Weights of a small transformer language model.
Architecture: learned and rotary positions, biases, untied embeddings.
Training: 271M tokens, 8900 steps.
MLP neurons of a small language model. Each row is named by its layer, matrix (up: input weights) and neuron, and shows model dimensions 256-383. Each number is 128 + 32 x the weight over its row's rms, rounded and kept within 0 to 255. Numbers have three digits each.
A block is one neuron, or neurons of one layer that tend to fire together. After each block is what it responds to, as a language model described it from the Wikipedia text at the highest values.

L10.up0:152146115156092156131111172168125172095120135147102071112130155076085102132188121109123144091116077108134149132069092130084080161118127099064142125118179120158122093157167058131146127165123107160190100142088093050126109193117136147122173136161116123193134078138090136070140133160095099157122184160086147100168138201089092185131159159125138152087173114116139141141226149090135126096134
L10.up2205:154124123214083080094129188159150112113114108127053067118144158128129123167158135141134119056106114105120121113095150112074076153128126121105139156117149112113111092123148116130166123173173152146154107145145039055139105205129124124129186172144121137184124160135136116069113141165071090190088182114159127088125104159118122127121134128168128147137211078148158102173139159158121138092126
Sentence-initial adverbial end

L8.up899:129149094108100113146122157155117155132122150138139102124117091107121133087072130104110097147074134137154116097133076137164100097118113110128137060122114175121118106233127114109111100146120142093130166150098139095135105186128154159067113175134125153092146101081111170102107141102143176084092186126125155124167104136226137102130101079242056146159168104082150134130154154193126125178115
L8.up1028:090098127107110112128012118121107153167179101127122127132142139083146116110101170116107150130123155106171192093151146178118187104076115112118119116157083147150196054130118110090154080117115069153131101122116151116116029142165180082105141166121112098134171122140181101112170150101137096141077113087114155137178169118133147096113102118111153116159106150112107078086169129148097152072131
L8.up1176:074136116139109087169133096077172163139196132100115060135117157136118064106205153132171129116089088149123154120114099146139128133150087199056136118116148163106134077167136136058127050152109183181109095110135125087161157136109153115095108137190112114119157140120126114097226093123161158173129128109133179085113094097129119082102137169159091120110137128183164162066115124152140132182130
L8.up1251:187121132107077086108128117153168112111116099124118125139088117139141140125105216152108124111116150110106098082128145113157162013096084176177157128085080153126143080122107164129156133129092193142134138091147089124133072122116150175117172158190114055163126115102185119112108142140143068192145092092108153124118124066106113120126139148106082116143088127098222126151133145100065073104132
L8.up1326:129133173070145108098092170134104104099038151095147124174163145150150177167139198206163075139083150143116182150170175144184175091149117112081102065114140131157105086132124093137172140125123139091122130112105106132087128106110183109076086120155096096126059157078095071141128204166111161082129143172169145167175119124166112144145116140171123099120144146126083127141156129140145141151171
L8.up1583:118146146061142122085132136147141119157180126122086124137101117135084092158080109164098124086075169100137168125130124152181158135122152146163093097160136111171116051144113101106176106035137128136099098146121149149126148111151101139098095117139094148141125127139153130122152146114137127110136094144114126108111166098097190124110082119145104096190100137142104071105109120117117121123118
L8.up1984:153149164130145111098150154127175129113185164107131111149124088101125132095154134143158081153126131058081123111131114144136137109161114113108125094122148169112151108181164128099159101136106080141095146140155108127140186185102123152096153132171143142176119095127104069112113099160098122078160190119132118159145104142127133114111187149190108119103088103085158044089155112184084085231156
L8.up2123:108097109109095116122148163128168128171165150040176087130064119141098119122143143129212117132087090120110163204167189111128113109143095132146117134146162140120115108125143173037118133156078143129125106095076087138149188118121082140137188121108080153141115138129084140139150137153208122119086100108118171166107107125096134120131137196114136129139144085121200044133202135107143085140144
Infobox and table separators

L8.up43:187138117138099154110087142068159095133159136060116061164099077105141150147194125163168102126117139179146123095132096123136130147152147108156149166208197113144127152138147140087164161127141015179161143141132132167099116111108120111062139177165146107103141149083203070161145129154098085142127155131130129093152121116164130128084164163119105159138139101124161116079101184105137077110083
L8.up148:171081141152109129043145104170149077125106174098109158164163122132126158101114163158137019124161121198120131111139144175163195183057086148173174148117096133118144174136164131113101104138130133111115142128128136090147128115136117132164157155103118078131148148100116104129163173070120135129123155098133151119113095101178134129142157150119131175173173173138177042163127163150174132161093
L8.up714:143101102123138151119121118073110122120125119072131142161124088149137119117144124184136125127113134151064110171139141125208098157126092086118123099111160182167141117127123197118149125107113109166065062149142145147160143100166149117132198150169091163135154149156145112126113160119170157139071091105094098095139076173161243092095131102113129099077077134130207106136247145157069128105118
L8.up850:088101125139138131121159159128171132130191145139103137151131166068082091120177190073144088093103114101118231148132160108204170108132147125120110126138169146150136127105116105152138115125094122128130125149112165155100157167150226050096102113187077104124193189117118123122173144156152110142148149137096127159105186150160149130173195146149121172153062094103161142093136149115138111083102
L8.up1529:082151135111111132101130095165130124127116143101158153131099176080066116065195135130213051125092136144107103197117211107161094103160134133158108130113157125111133071163105118163130112065140181142154148105131124111128099213179166113107104173177106063168175139127093177093156119089146064144118130138111127140167134166144134132146097169085151121144094137110153091150126112166126138161098
L8.up1602:188199084093093148089156075153137110157106080145120125132118142182154122125079187166126107109127129151073177160086125115204125077113151105179152112111155149083173148121130095110084097120135098162071133082203110168177125094099089148128142147169147176175160119148137175145105156171164091160124160155102130109167098083179128158187110106099102123144122129137125158096113112161109105130089
L8.up1780:128143122140128158187127133116167157154115193071130163081149127135117146136160104108129096157162096098114147174132133111127133122077098153123092131169124110089124098107132154134111140208115158188104021136096140159126158160200147148167200168125129109138156123159185122142115139141216078167120101153134127096086104162101170172146103097063190107113148141094213104146119113073123088124101
L8.up1952:114158108092081156057155144136166114121125187145157152176126098129101091142110145110157104145201113154140100208080125113132135115112139111173173132177166171117130148131098038110147078177145129202146095087108136136187127129169165121113104162165193166166170100165154126135144122098164131099155047080102142081108110146149165103171205119097156217122073125061185128128110121128157122108074
Indefinite article after "as"

L4.up957:130169127133153164182132151186132163159107120104121131098163067106141046139107152110093153134210119181144124162140169205065093152095094142130116195140143141153116099122137157145139092148120107166180120153076119177127106111119106166143139056085167145117122154146152178145113119059086169106100139113134145104126094110173084111082120132130155206133105132119120125126220105157084193040140
L4.up1345:082121086118101122125168087116153123149183130124142124136084118112091128110100135141134191141117131142096154194148127145107104078087185135122059168136132098111096133125137066131090115115126145176088112111131182091081114158154108089126102154120095127146160091145099144132112138114110120181141101113142085181123104186097152088149134122130125144161099116081108113084047139124169176120155
L4.up1522:114101186167112121117129130079108130129095149120108112171159164138106116088068104169153127113088105155099065176126091075128120138183161048154117096120087183139134108119119112127066134079083129138155102052117128189139140129091160162119149140175126148181163130120187139111103132136091144101186128156151156132148194106130146113127126077138139089153097144168135163115108165124168131119108
L4.up1585:112118126132092080082158098170182112155106124139165148153185118166118110111037118160127122148131152124151127119096122150094072150143112123107136084118109156158074093139107083162122156092132096099164130077163130087123120089155151159131142135108100128093166133089147111164103148127095128124133094179124128023142130078184100070137149078194092141122163171177169130152109120097142133118115
Letter z inside names

L4.up438:127156131134115107119106156102081192097109146136129159052172142107086098115150145116092075122168073132105087129121143133061086136112131130139129157148127108167130125100162156121110054164154156149116111098139127159088158185185129145113093082108133086117124117084157168077151178142073085078151143142125142142141199171098124129130149067105149159128113083164134091189138099140077148154119
L4.up1022:047123137147112136114130122123143106089173136143123132166103172123158153137137136078107109119120092138114073128070165159162114108121097123075142123158090124119130187165096147115133089196130151110100188128134081099090108115115134061105143059166160147074143090193126142132101173146167082175093116163128064119151137112146104103140065143089169125079137139087155019185130133118097088085087
L4.up1373:063144084102142131145143165120113135142148109124121074106180083058146102110094121128077082107090082084087094157110162046147139120107092106142115082133098109134143091105123077129201107125125144148095167114126142081104122129151100085114085095127152111147118150136173032089168184118177139128186107121129103157099169129150077116117108141155114139101111080117119074147114059130134094121134
L4.up1970:201142137110143197136117147127131154173131108107115124152179179127097124116092187159100099140166128099128132230129122110123123129105151166152065079153152100145100084133124062144145109160124105133063122143184086135162123103170138125095133153096154119082148132118132087121150189147109030114106106122142143185125142092157113139142123109169135197152132130111116087154062089100094138133141
Table header separators

L10.up47:159158087149088092123087171097149156126150149092183113144086076177131090159074110113147130173102129127113134134116134180157179082154094137180121123211144169162122078106217102086094128101117118120132155139103159151179120113138133144085128159117137160129181071100135066076176130142155095182108157149144098138084073072184156170138205102108176150134158154109086132124137130047134135146140
L10.up455:155061125100094161093095116142115127144207165095123098136130113112134135107112125155125104113114107135139113135146088122141187136137082099123130110061167130180092139149189094137137133143138167118131109130111119117132092154109119243099173166096124083046089126131132096104142105138142084149094187167120150140114118159169144121182167143108132119116148095066074131155160127103174135132150
Mid-word pieces, table pipes